config.toml
bias = "none"
tie_embeddings = false
parallel_block = false
init = "normal"
init_mimetic = 0.5
optimizer = "adamw"
grad_clip = 0.5
MLP neurons of a small language model. Each row is named by its layer, matrix (up: input weights; down: output weights) and neuron, and shows model dimensions 0-127. Each number is 128 + 24 x the weight over its row's rms, rounded and kept within 0 to 255. Numbers have three digits each.
After each neuron's rows, "fires on" lists the tokens most often at its 100 highest values on Wikipedia text that the model never trained on; "fires before" lists the tokens most often just after its 100 highest values on Wikipedia text that the model never trained on.

L6.up919:154080151109151122133128151119131147105106101134115136151165133108103136136124081129160161130113085179127109160094146162158135129086136150186136149123143108113127134154140126103118128130084164118162143124077106107116127118114106137113085149143085128084108122129128098108130081108094167118112125108142141116150093154148093157117105066100111168121060139112115123104141137106123134139096
L6.down919:117141114136121132145158113119112140111210154110105139148105143133129083148125116135116074113129124121136134128166155114126112141129097139122130094140109148155166133151170147092107172148122146122128113162168122142137112104127146144094151104128200139129140150129140155152085125085093109152102171144158131140114155140134131118131136176109135117145130137178137143155165103175129118138139
fires on: " ", "wards"
fires before: "1", " (", "4", ",", "2", "5"

L3.up911:073127165130129125202124140121137154127144115154129108091130146109101149149147136143109065134136140143127115142130144116130124154135137146118113138109119120194139169131147113108139174141115152151100151154144119118146114107145128148127126085132127120109116144135117111121091117137138085152161126145164105098124063158096121138102106107088128108172118118160139117117155109102102204162140
L3.down911:144135132149149162062133123116141109128150140133128136128092084157131136092125141105112160130134127101137115149127097122153137115101110083080092119138150128112139085118121144118155115122135135124131092103112124134089163131136114141158092137124150140109155105156168073123113168150099153100119132081117143148124139127148148129166138117132121142115129149090111139131122142137143080115094
fires on: " ", "3", "1", "ure", ":"
fires before: "1", "2", " |", "3", "5", "4"

L3.up348:133130160082162120160129114139141200096095135117139084137138154140124158157148110148067158137089073143105144139102190127159140158127151155129154154109104107137129105150131122094155147102137150103146110129095108087102147144139145157133108112137120171131136115117137137082124124117123139131144128095135129186142099157119104167138166143118108110114116107135153122123145148149171168132088
L3.down348:139137126133084126100146161123125114127165095116126136075082091088121136118110133142134127099136161133138112110114081149098157152127130161096159093092118135150102157141151108128103146098153127108117080126136153112125134109129148082129104130142118074117148135118096137120097113140159116129106124119089094128161094146071134146115132133081089107104160093111122141154147104100149154077119
fires on: "==", "s", "t"
fires before: "\n", ","

L5.up450:136141119134180127083155137113134148114174099108143072143102159106113149136090142103114124125088118123136157137119100122080110098113113119127100123126141119101103128147120103105124128124109089138111126143088129152133060097143124105116108102120099143139131158201157153110155146126090157135161097138162124140098086150080101165140110115150121109142096065149118137125145122115083146149112
L5.down450:135077163156130151141124136077135144095125166121146134090148117128139203145148128092165146140141161085164076146155182104126143134117142151107110106142137112106128133162118162092184128137085152119132105129126152118154131124118146160109157110105110109087121102110107128128134129129133104128151172115115164098168101129114139117099125113112185108122127130116141114137136108127175092095154
fires on: " ", " is", "a", " was", " in"
fires before: "2", "1", "3", "6"

L3.up720:160139160114142106097130146139173159093093153128137116100139103086152127132123117159157130079093089135105158102170131121127156128141120108103113163134136107157172106147107157102163132112130160152117130131133108158105126137104112160093124110118105152157130112156148117093141127126158153162103107150148114093118064129137105140095091123121139102137091114087149151100176133135140161142099
L3.down720:108106102152133142182141128102121117138150190109111151167128138094087117139063127109126128186143088137110066142119072137141145155148116132125160132092116148137115119129138084150080085104149110154162132133122151126182143155141134134170144152123116121109148168133154103108115145103117096108123132148099130190095135115101114135132136136125154115103149127114122166124083142123158132137143
fires on: "1", "2", "0"
fires before: " |", "0", "%", "7", ";", "–"

L6.up996:131119100165204126140122144131111142087115130152117122151071117165091139163109128126098158146124128150106152141141100138102084122109154160119109129120106138085119135181102083117143160152094103111124159126093122151159114130098176149104112132113089126122109142119137112145155118106104130107180091149111168102117091125126116120110157136136084067116101160169131103132119121126127128154106
L6.down996:188108110137119120120134141113188107115101156187100138121127081065111129123167124112131162167166139093105112094119084122144120128129122086107122144089168128153132143164134085105156114102120133117141127140162156121113120133124094143197116173156154122078122123127157121071114117125175120131136177084108095145121108147177122114144126139144149193117117139106108138117125168131163115110135
fires on: "2", "1", "9", "r"
fires before: "0", "1", "9", "7", "2"

L3.up1017:129136136122142093116106127122119180112158157096140098137132149155114121140119132106076128142077130131094141107104140121127145124141132118179137133147099128117126097127119088149125163119137130124146117093087137130116145135135124172116131147114124150135125115156165138064133146117132135109125101154138133132164158096164131134116078123158054064081134136084126122132128117107173159142107
L3.down1017:150150141134125152122102154066149143143142159146138112106160136114081131119113137101138114140135117112183105120149100166103157158166148063108168128164132141144098137174135122112144112145131144131134034126111106116115144107124147115076103110108133108119150104145129106090083093089109132109146102132152095138115093141151133139104092135142110141091137121145091123126155145105122152106163
fires on: "==", "==="
fires before: "\n"

L8.up465:114118095114122130088117119108100123152099099162121083115099067187107113113108116145111084157135140096103095119146078140113097117125184151128163146127097108146114089156133127131102154138167135109110151142150120106142139141075107140119141154095140112108154136124143114126157187134098123159124068160111117141126138112127117146150139107168116121055149120138091121129130148114114124137102
L8.down465:130119134149176116124112127147157103091141136140134128119147137108087100117139124166120134139164151120127124120131151151116157155126165104161137122126086125143101109172127093128138146164104111125143040086121152147119117136126128134110120109117121124129114159123107147124095107113143118148120135087119102119107095111130134145168145060141146146151134131140131118128136164149126138151089
fires on: "2", "0", "3"
fires before: "0", "s", "–", " –"

L6.up703:122121138124121137088123160108121154090111166100145107100128131103093086123120152145064150122111127129102133163104119092126139145128113109151135118119134109138133152145138099127147115127109145113144159119138109118119140123118124127122085151172121130096167104128117126124136114107079089167151083145159075092140046132069158146141113099124139116133134099122138156113135126131112140143165
L6.down703:128139139117138146160109140110108131119110092113135134156147112120135130165114134100139136094109108101108129124170127132087127132103138150112081126156116140109132134134164129111149092107162110112140131132167141108152088155157131124112126132145088150126149088194094119169149147162150106101121146130096108125135125175084105103140118157139128125125159157104154128107118123179173103108112
fires on: "'", "-"
fires before: "s"

L8.up322:117136100105112127104136098149107142107122125090137074130086076107143110135091130137148135127128118121127163145156111153104098089128153117116107126131087135116145167140081139139103194104131140144121106077096090109114168103111154108166076134137136099094145153137136089105127136115105114116136102146118106150106140151140107104110098115133106093116144150139147136126158147100153177091100
L8.down322:131110128124168113143118107146164111094142142118107156108142130153097117143116136091107139162129138126158135113138143125098145144142120119122157111118106119130126119085132103133152148132124126120130027085135137083126094117162123111113089122120137120127135119128121144133124092125133092137159119105125157119135122121144125084156141133113148087081117105126116108136108146120125103123103
fires on: "\n", "1", "2", "After", " |"
fires before: "\n", "0", "9"

L5.up700:122111152133133089149090146128106112116175114140108119147094117117122116158106140135102187181087146111118149123120137134131151175161142165132105138107098128105158113123099089172098125104141137113126143094107162116114123104111174146138122125151125147088127154135140109157153110131123150107146145119157155125114081133112131131141102155140091107136098137111167103159072119081154141137132
L5.down700:130173131151119121122149128122118129089102141109130152098132122109110132097121106106155111136174143141137171128134145117097112068126111141133091098103134141116068157118092158159147137103124121088063101132131124136122175119143073123143124128145144084146148077108157089091140141131112135123115147161093130102136110127161057136124137103141132159124123082126118132133126154137122132154150
fires on: "9", "8", "7", "5"
fires before: "4", "6", "3", "1", "5", "2"

L8.up824:154069114129157134162111166139114126117128096133161149120129159165134118099124122119139166098103101133126124149140089149113152105154146092123145189100116114096143104133135134110117170127147122091168134091133137146136137109121152122121125159126117146082120154139116115102154115110100131103104088162173063132093109144133100180159109142114087139109131139166120111100147113135137127149124
L8.down824:114125110062145141131151109153135161060122106140135152126102149139111112123153112112134091129109142158119137152085147121124131076126138070152114143118123133123154156120080121129175130152107124105145075151144103144134176152137105125131151147156094120121161120148130136106084114152125124162092124125141134095130124131191065104137136145122141137113135149143141077142174100100086128128117
fires on: " of"
fires before: " the", " which"

L3.up593:120110134085124069115099119182124117149156102120112125116177150165086155139140125133111166129085087132097141124107140091155148146122141120146083167109111117116106156115216150097090177112133123134117152129163141095108074086138151158145115091100104136116080168149112120114154106139099115136123128135128161124130105137148154155124130134143126112143136127097165084158090088133137125131107
L3.down593:125147150124118148138126150130127169121120117142131110074071092118171120140113142133130151114131138149109127161160145173118123136131100148131148082131144120112111111132076117140118123104122138167135147114163114187129185133133118113118091119089164060127156081108157129139128193138110193150127133077148121120162161121107132134145159154110091118129170115149118145120157138101165120111089
fires on: "0", "l", "3", "1", "4", "5"
fires before: "2", "1", "3", "8", "0"

L5.up313:103079118124149104141127142135125118125107116117105133086090165197154132115125157142121155124073146117138149105145110154086112090093134142143110097107135126091120125151135105091133127115150133147102133106128102135118142145118163156127064120124109161174097105121126160119086098138130112136108118120124103118098133167131132111136126125178088115128138078140117077133135171086118144141098
L5.down313:156155131156145152151085121112124119126107155153146123146130102108100118102112108097141107153147145149144074125142136084145149117181130094099144170058107126128128139130139148151151139132122148136176086140120136138156097116105075107113143101104119105108147158142141138096188124068125124152163138127155118142127103118132111133117139123105148156132099157125125138172137100144158124162169
fires on: " "
fires before: "2", "1", "3", "0", "4"

L3.up521:077130105126105084097124162115124149107131106118135113134124147178097126144141140097101162123116135102124143119129159197098166119129156094123128152157089094174103202142160132120111123107130181133114132119121140152136120122104164172143155170137084161129117130164114167112133157108124154119119134129171110153143136146121139098115108111143133104119144118142142077115140105154125119151140
L3.down521:129129137129162163119139124161126142130114137190071139155099126150152118075113095128162152128104131154147144142160085157122103126121123117136146139107173139124128091126118122113158152088106099155124155100112116112094159119116121128172087111182153104100112123089115102110141122122142128144136104135142141108148146085117155135137107127113135131113122137116143137093117177110124161089112
fires on: "2", "5", "0", "1", "6", "4"
fires before: "0", ",", "9", " |"

L6.up2:139107146114127098118066107115105150121133128102120092108123120108155105144123119150086124103114128129130123121110114135119138144142145127195139104200174111166120129133163060163103145133165132161167134114100130141126128146088107133089142155113094121070200122109159136122136125124110087094115152106141085086121131108121153132115128141141098125126069108124133116079118146107110151125141
L6.down2:118135073109143083111115126117149098128092128095184153141107123139092138142123181139115105116115106120135133115150116139150152132100116099121137119091117119145173139098127134117113146119101081108142086086134112140150137138162136144074123123121122096157114134139092133153133099116154139126137113127156144147109150110114130127117121118139122119127186154088147121094124120137113130133098
fires on: "'", "\n", " only"
fires before: "s", "\n"

L8.up488:091159155150152107123115153111157123080107136139118118115108164143200143144077166148142123138135131157145126122133116172106099120126152139127132125142144151147097083159113097105144152132123114150104132127120129140148094122145139106170126181147108113115083090127137145148112079083089132104161115121105138106125133141113070106159118072131139111109133146124171088152122134130111134205098
L8.down488:139103137132158151109101137180122112140118136105108117122129104146114143130148150139152145147152138125150167139180137133131131148131113140139149151121144150186088173100152113109152112181123102120089063113094110135142171131121118102105135126154087097117160127105174139158098131152104137129130134151138114149153136151112105143102153138147170109141117157126147107118121156152125146154096
fires on: "1", " an"
fires before: "9", "8"

L3.up64:152157146109158093123084106138107212134137129136131124100103137117123107128107121179177152107139133142118124107150128176141115116145117154137109114151090118116090083169123129121122172104105143174123147111145083149142130137144094126103099117112106161131139104118133106130101146122092158132120112107100143135094087159138120178120117108089100134108142178166162149138140086067141121113118
L3.down64:139124123114091107119126060146145113106145127106135148120116083136099118146121136108089102128135142126095096128143113125104142131127136131139111142129143139144172157098154114140141093112172079116181103142126125102158130151109093142127138121116152125142133165084140106129095120127163115150139115183144140126128150136129130103160118135101115090114106111074095140088155147153164120100115
fires on: "0", " Ed", "id"
fires before: "2", "wards"

L6.up215:091175154143124131088130120135093104104111136107144104105068146139182129164120170098088143109138130112113136119142134136166130129147124103104150131078125142131132105101122121142094133119153122152094161081112091143157120110124132098120094176185088086091134053103142137110127121137097126144170161114106055160124107129123155128153090114148105132114114114129146100113080131125138132136107
L6.down215:093129121111141146091114100134100138102105103100153140137129127168136115142117143160077116119175118150088194132147126130106117134105152160127159127131131146174118109146127125141116110090123116123159100119225132101151175128114108125125144157119161142169101109159144109102163164101145092115105141146150123084121140116120096151141153109090114129138165147113092126121122139161134144146100
fires on: "'", " –", " by", "("
fires before: "s", ":"

L3.up100:152099148119164137129117131156158163107146210111087109087100125115133136140136126097148131136156091108120127141125147132109144108125101140150134098121114117083091086201117111091114134092129099165098162094095093108102138129100155096129107128145143163111155114137150144149113150110112168128156155134124168139149129153132138164121128102136053107126139116150173147124183173130122133195095
L3.down100:144136138143096122126097110138147144067120107094107172115128091092117139131114159135089143135145128112150144121135147144171109134140103123132149153108121119095105135124157157119088114090160127101102072124100105139141199106111139106181105078167114121108124121152128174148074120111143099118129159143138157124133124143117138142166095091138138106153104138123143118162134116138100152110095
fires on: "\n", "t"
fires before: "-", "\n", "."

L3.up906:119128122150163139117114150148112116184118131161133079125162140131120135176128095130095138110094100118114146125152115147126152136083126123105131141163138120119130119140157106151177113131114159112116166135130115145126112095124133113111114156095142141104108148164161176117128119117125133164125105101166078100128153132127125171118135142155100118146105097120148118124116177123140177130171
L3.down906:126155092104172099123129163146145100134153123155111158115118132121128120161126106126104149176100130138148145143115126143136151108146107124160135093095124134143153124127116103150097159108131122135127155132150129125140099126106143116135139111112136109123141141124121159161100121097155141090124156116183130152113147157061154120131113170108118104109153130153162127130146107184137163126110
fires on: "1", " front", " "
fires before: "7", "9", "6", "4", "1", "8"

L8.up816:100137127163169088126102134147129162137117112111068104174101128127149149147119082152128171089124154115126140120112106148111151113114135142119113104127114112106100095153187148108123164123104164141102112116103131110120149142123113179127143179123062155085125104117121118137120126127093188135121141114155130064108121142125109116042141112126120094106088094125144098132159160156162140115122
L8.down816:157108131116103155116180108123117095114131096141131129115126124135095141124110171072133143161134134138121155115157117125100129156140158183132148119099178146098128142123136099146150128141121081101140060147135131145137151137138117144122138146188135079159162127092072131158144117135194120131118174145123170140144101102142153101107114144081123103135163153159162138125118117132113142103106
fires on: "\n", " "
fires before: "\n", "2", "1"

L5.up316:111173143113145087122123123137149131122088098086103124097135124119152127140160120121114129109110160146102104097117120137185161085095118145124131112168079133128127119148084146126139113124120133141159125129126098126142101133091103155121096157146132119126121134126178125126120129093143129086134166112129126130130084096125155152121128106130093117130122143118169131141160109133110174158129
L5.down316:116127148162106154145130138125123078136143129087144124156122160122091142147149167082110118098135119125114185115166149115096132177142144151094093141102168150146118141105138129143152149111108091104137087110120150116085125129149146139164133112101136098141129160105124164125117132134097111111109083117145128115146141134122123113158136158155116114124114132090062124112121160136108106185136
fires on: "1", "2", "0", "y", "5", "onn"
fires before: "0", "1", "2", " |", "o"

L5.up95:133135139135157069099088107124122147089135117140140073113098118129150132134137141142135122153110153108109131131136160123128115119153135112101138151122128077141100116135127112139132118099155114198125135107096084136106112129131126136135098139148128151086171116145152150110121097124102112119150133112173129132162125129082128176164106121116063094106130137112142131106175143113099160133096
L5.down95:123135143131119107124137120138111109103136106144141128129089133144137127119124139137115148139120127116135149141134115140126122118158124115135151134138109081125092130157118125126114108124146116141108000135088090156124113130121127104137094148136135128089156122113113181127129125106136133104139122132157126133117140120109144143134117138157094102136120166148137101117145113116098149103096
fires on: "==", " New"
fires before: "\n", " Or"

L3.up671:132136148140163135138102117144085129120120117118120117163150096162125119121123127128107167130114104127087139126122073114128113115104139177126126142128144142103085126128148099093101139168133158196109158110128101093133090092114131141129129124123121140138149115137114144133152158129135140147103120149125118142116158137091100153141102116119156135141123117149139115065090141099117113135110
L3.down671:095139094114145163115130147062113126113153094122137119089126123102121142158166103134166145148148157107154101132091151164127117138114160099116147174105143131118192129144131146140117125121125107077134109131148154119098128105127096104147113120151114176105126137083153104132105146123112098130163105106086115132144105105138115135158085197155116094075173162130103117140133134104135158106118
fires on: "2", "ø"
fires before: "0", ".", " |"

L6.up870:109136119094098101147142121100130126113154131097132143202104147103172150138087147165099117101132135176140158143132092136105141142159145092137100139120103064113109141126113155120097125146122131120140161121118141082125091083118171127123123144116127117098098122114118122087101082127121153121135105179156154118115125140082146108105101149105114103136130093109144118129120161118154167123124
L6.down870:105151128134112156117126114141115131148114111136143127113103152128049123129134127126138143121130163066142126138154179146147143122153119139137137104116106149134080135104183093134153163135135164167140115114129144122121149179125081161123131128121104135141164154157137124164107098130156169136103172093158125121146156135132110111089123171132185106131125099096112150124138181110117136149143
fires on: " ", "u"
fires before: "1", "2", "3", "5"

L3.up964:105097169111124116129155120117119107148135137127093085111108198063121161147125107117119123121105116121092139144118167137145123127122128106115148135110159124119157117140147138108137108126141148164163130085098132107152136135161140160107136154124139133112082151148126122118119114100121156108130119099124117123137116141132114150128093150115097102114105156109119104137084125112150173160148
L3.down964:102118149110114142109157134141130157141100190135124123122182125125124183118139119117138095147180142081158096100110146103116167088149163097164144122137133141105087112129168108109085116086150185119105080104119124128110144127086115156095120100134099142127145151126145164115141127134136129168127101111112129132139112125117184142125120129186095115123108146118113129118175141121114123093132
fires on: "\n", "===", ")", ":"
fires before: "\n"

L6.up214:140084096121133094134138145148120175117116164111129141109143154164117178073124115111122164123139102139124153104174135147161095155142151121144080112158135122142113139129143118119096152119132106121058140113143119132121152138098176134092097158101083106105135120124127128143144129111162116130113172114104132145096131095126125125093143126162121121103141141120132181073129136151136137128170
L6.down214:130083173120128109124137124158158136138139145134096104095148112148138070121139151072112134081127142110111084122111148131135105130131148139094117173094133150134110126084113135113170113096121102154155121108189124125125094140108099175129133156147149129125061077108170121095112160155097107150141113128109126075184102095136134149123090142122120119142137109122133120141122118152158128119067
fires on: "0"
fires before: "0", "1", "2"

L8.up175:139097086139171102102144147130124144134127089142149087163100131159144131118113118191123125138119105090135123154145105138135121146145197110132090125167112139158120140145126080080130130106100145177136120116106131137136136137120168136130129097154162138139124097116104069111127139113105193119145123156140096116104122082113131135115126132152140125113120142152090124109095157082133122153113
L8.down175:131176164144147138102114123137145093135121146153121119102151119084071134168166145104170118146149090108153128130120142153095122115160146113126158136109089136127123136115138132163123157112087156149104099132133117121112134116098122093121135106151089179126164116110080076132158125058135127110132147089156125140143155145132137112115131116139151093141158094103102150094152109118097173112121
fires on: "1", "2", ",", "ing"
fires before: "9", "0", " to", " that", " and"

L3.up859:138124161159139110143084131137143172097121160155122138135107099193103137154166102167097100097134123085135133089126115148145150135128147113096102104130131127154108164155116151139136159142151169190134200126167088092103090114189118120156097126107107175107104144156130138147100145141131141084162122134183093129134133157123089142133065126114117117102136142124110143115128116077100130132107
L3.down859:120135151145138131116097123160129151100175160178139105156109105135137107138115088147110130140167151117172091153125122132088157132159149121117143137092159142174131162123142090105157136139116105125116099140110128069113135139146109129113141134109130148107155134142100114196095135112123110062097136130118183162123153139117110143170155172132146077109145089146125132135138108078127128123089
fires on: " ", "2", "1", "\n", "0", "9"
fires before: "4", "8", "9", "5", "0", " |"

L3.up812:149115129109124109130120112120098145119104136134111106083103162151126144128135107103110123099109104122133152103120121112115132136146134108146141124129132133099105132153109094126121122125123145118055124094148096127136145085110179134094096137093120132068146112165136116139124095121079108110151133123124142157112106179159143129114114150138087119152101076142135119120151100112135125093143
L3.down812:108161117140116124096136126132122127164181149067132153114156096120120100120117157094127132162118117120159113122114101122166132092151158152119164179129156138157101126102117172138135125121114127135185081089129139139096139186153068159101140146142126102149192120115159115115142129110139133104107097128182119120090115140080095136179136122103130144136145155071127116120181126124098141122119
fires on: " ==", "0", "9"
fires before: "\n", "0", "1", "2"

L8.up169:095153102126139116125155128137158098056114128117109139124141138114169110095137130145084131117101128134138131119125120147112075130118161113123143119124141172106128101162139117107101165119169131111165146140155125154140100147139132092124075163169119115146137126134133124107123140150133141113103081178125143148125116098170102157131085152151049105144148115157117151130088143113165165114107
L8.down169:139088146164137119130141114162103146148093107077133124129110116186105095116120132079107117159126164084132124161120139125172151142159130109146134129137147139125094103143135116156210113137128122144122068159082145124113151126145140151126147126100117149118140088171161115136117135156141102142133124139138138088125111170133135144172136119141121138119151137129099092126109136136087121171150
fires on: "2", "0", "o", "1", "oc"
fires before: "0", "1"

L6.up911:138132167126156092066155144150093142142135133128124138123120121098160126103140153144091150123141143151138097135084146134163128121133152103147135162165155143136127155122139111137091141124105146149170151122124118083130136103116092148131147134155102140131091081150104088053110126095099165121124102161089124111127146130153129136125133080127115107120116114136118127101088130121137162127118
L6.down911:135121118128115131172135129093162122166147112104135153161112115101119148137120147149145142128111117168134114133157135158121129123122117174102148097120106115177120124111151169100094114154162164071077096130134094131170087128146130122099091117101125150117148162150148115185134091132158089141134134119211116132125135109111079129106111128134178120167127144100127115100171136148113098146123
fires on: " ", "'", ")", "9"
fires before: "2", "1", "s", "\n", " is"

L6.up574:139075123124137105133119096132125178140134148102115171153142147129108139070119139131091173112115163133111150120110108149172114091100145154124124128164153103105080116104129105135149128128137121122070130106130077174096084091089167125120115138126134145154082148121139092120161111156112129139127154160182122126134062157169110172114067122152138144085113170096126111126157126150141126173145
L6.down574:123157140135149144132101141125134151114148126163148071127152147115150116144161106151145091131150169147154136124139109138142105175103152124130157140115138132155158096108113153150127166085131125127150107126143169089154145169154127139112126118110142103190160118107152141162133115162175118135091080148108169079156133168117132122097153170138090099124130095123120087111141122097111142118110
fires on: "0", " C", " G"
fires before: "1", "0", "2", "ym"

L3.up685:113102118157118094125130125116111153128105146146121117101161091122129132154169096104094158089096155122131160107146146143103097153162104114088144166090110120136106128125157111126136134122138121144107168111139161096134117068139179141087102158118115105107103118099120137140102123134124140141101139125134156102119110157092131154087091143170070111112134122115148126142133109116096148152153
L3.down685:126123152118125164155150126153132107127101076145114129112066134091119147106111100162139144121144140127110130125143116094081111131132107142161115119162094141109111121113102160108117128122107144129134157147119107137130143131103135121131110141160152170143091101135154118160116109169136127048133140129128132143100129176115119131165145134109132112140159126094156103124092130143181135169141
fires on: " ", "0", "9", "1", " Tr"
fires before: "1", "2", "7", " |", "8", "4"

L3.up47:090116170100156128181125130150090146105162127102133134088100126086139167127136125137097139155140132158070150127084102112085105097162131087173160088115134143111130105124164169095110141083123133170111152131107110103091136101109176109166123160145109116122126111118145139121098141096120158142145152118114127136159139165132114127116139111100073068128163104113130125147172143146101138136136
L3.down47:135102123145138149116148131149145132105129089133079167127088120110139122144132133127109132162125117132162120162122125187156097123139090143137128134121132103104150134132094116166112129148136103125118077145131155130124168089134135128149088112134117106141118114115126139121048151113104131125158110121145111159109113114150139087134101094168128134090123090156122122151154139115128164098097
fires on: "\n", " ="
fires before: "\n", "-", "|"

L3.up276:127079150088136082107116209113149139090143104135141144137134148137128089118168133092132118111101127120112115135128150121107133112119134133090097122090138150148097109129121167115094140123120114148160152138146100112136108095124164160105106141158140158105123129147141142106125127090048160153138077125155075161129137139107114153156098140111132090124130092156157133107125146104144160131116
L3.down276:101129066160132112106111123131174144117156106181123154079113135112157123108100070102129120097120154141133127159081132136131090099149115108135170120121163122089137119076106136181145161148119109122115080146114135126135172154108100095169134114089130132129152117112103154127133085125122134175097111150111106065176132137098068114151084160096129128125144132103125099121115107147097100107118
fires on: " of"
fires before: " the"

L8.up151:142167129137122123145110145116091139114101162112117142093119153132184153103108152140159104162160094147121131135127099122124126128133142112155164123119111135150125119105123127112137152114157118136160116060126120150152132115116152140117100169122119103105121116116136131117136127115151184136125142114131076165143087107129098152127071098124104133113137155147149129118136133129122162132102
L8.down151:121108109144155136091129081148134127132148172148131130125112129127101099096119105155144093110115094123106119142154112121133110115162140188122117136100125163134138137146099084152117113159134174105093036129091102114154143091115127125139137125129095095153133130161133157119094129126138074111152119146116125105079160154165135132130142153140111094131138169102121102147113144111128145112098
fires on: "\n", ".", "|---|---|---|---|---|"
fires before: "\n", "=="

L3.up737:120095143118149119090121151134116165108163149087170129156126184155113144135146150099101159137090125146111149128126139147149111139122141111105147157134105107158130081165144127108111152106147161146123121116094142122111140095119186154119103127114090143134105140146165124086131124072109134101123116132128170161159106130134126152136110133148087099096154101109135091099154144141162130137108
L3.down737:095118112118105108105148122100107118129153145132155120091124160113110111143130177111163103139126124149154131124092127129118142133202136094139202135122140125183072119147131102119115115136165144120139070105118108103132158084109105123109120112106129079089183088109133115075103103087156125094115112152118118161156068117121156136113098113121099110080158132124125143109146107132096144111137
fires on: " ===", "===", " ==", "=="
fires before: "\n"

L3.up164:140120162120143101099151129127139160104116115129103117071105098109152122160135120126136130120092100138118192115136133097132161069153130127135104149099151115158087092161142128120168155163146159143142150154117056114100144125088090174120146143121116157140162123136101140105135133124122184182140140160129114119124117132155128127081117114099160121128094098118080087152145127144141132156129
L3.down164:112097068168101122139107150103086107149131158129119117184158123123105139160106161103140119181112093127111073114133112169126101144134119138131122121150130117100167140112130158121075103106115149142141140155106180150171132139170154096122130122119132111084143177137166129107134138156122095116127114133131109138114136135094134145155145153134145150150128139130148156110073119084157128124122
fires on: "0", "2", "1"
fires before: " |", ".", ";", ")", "0"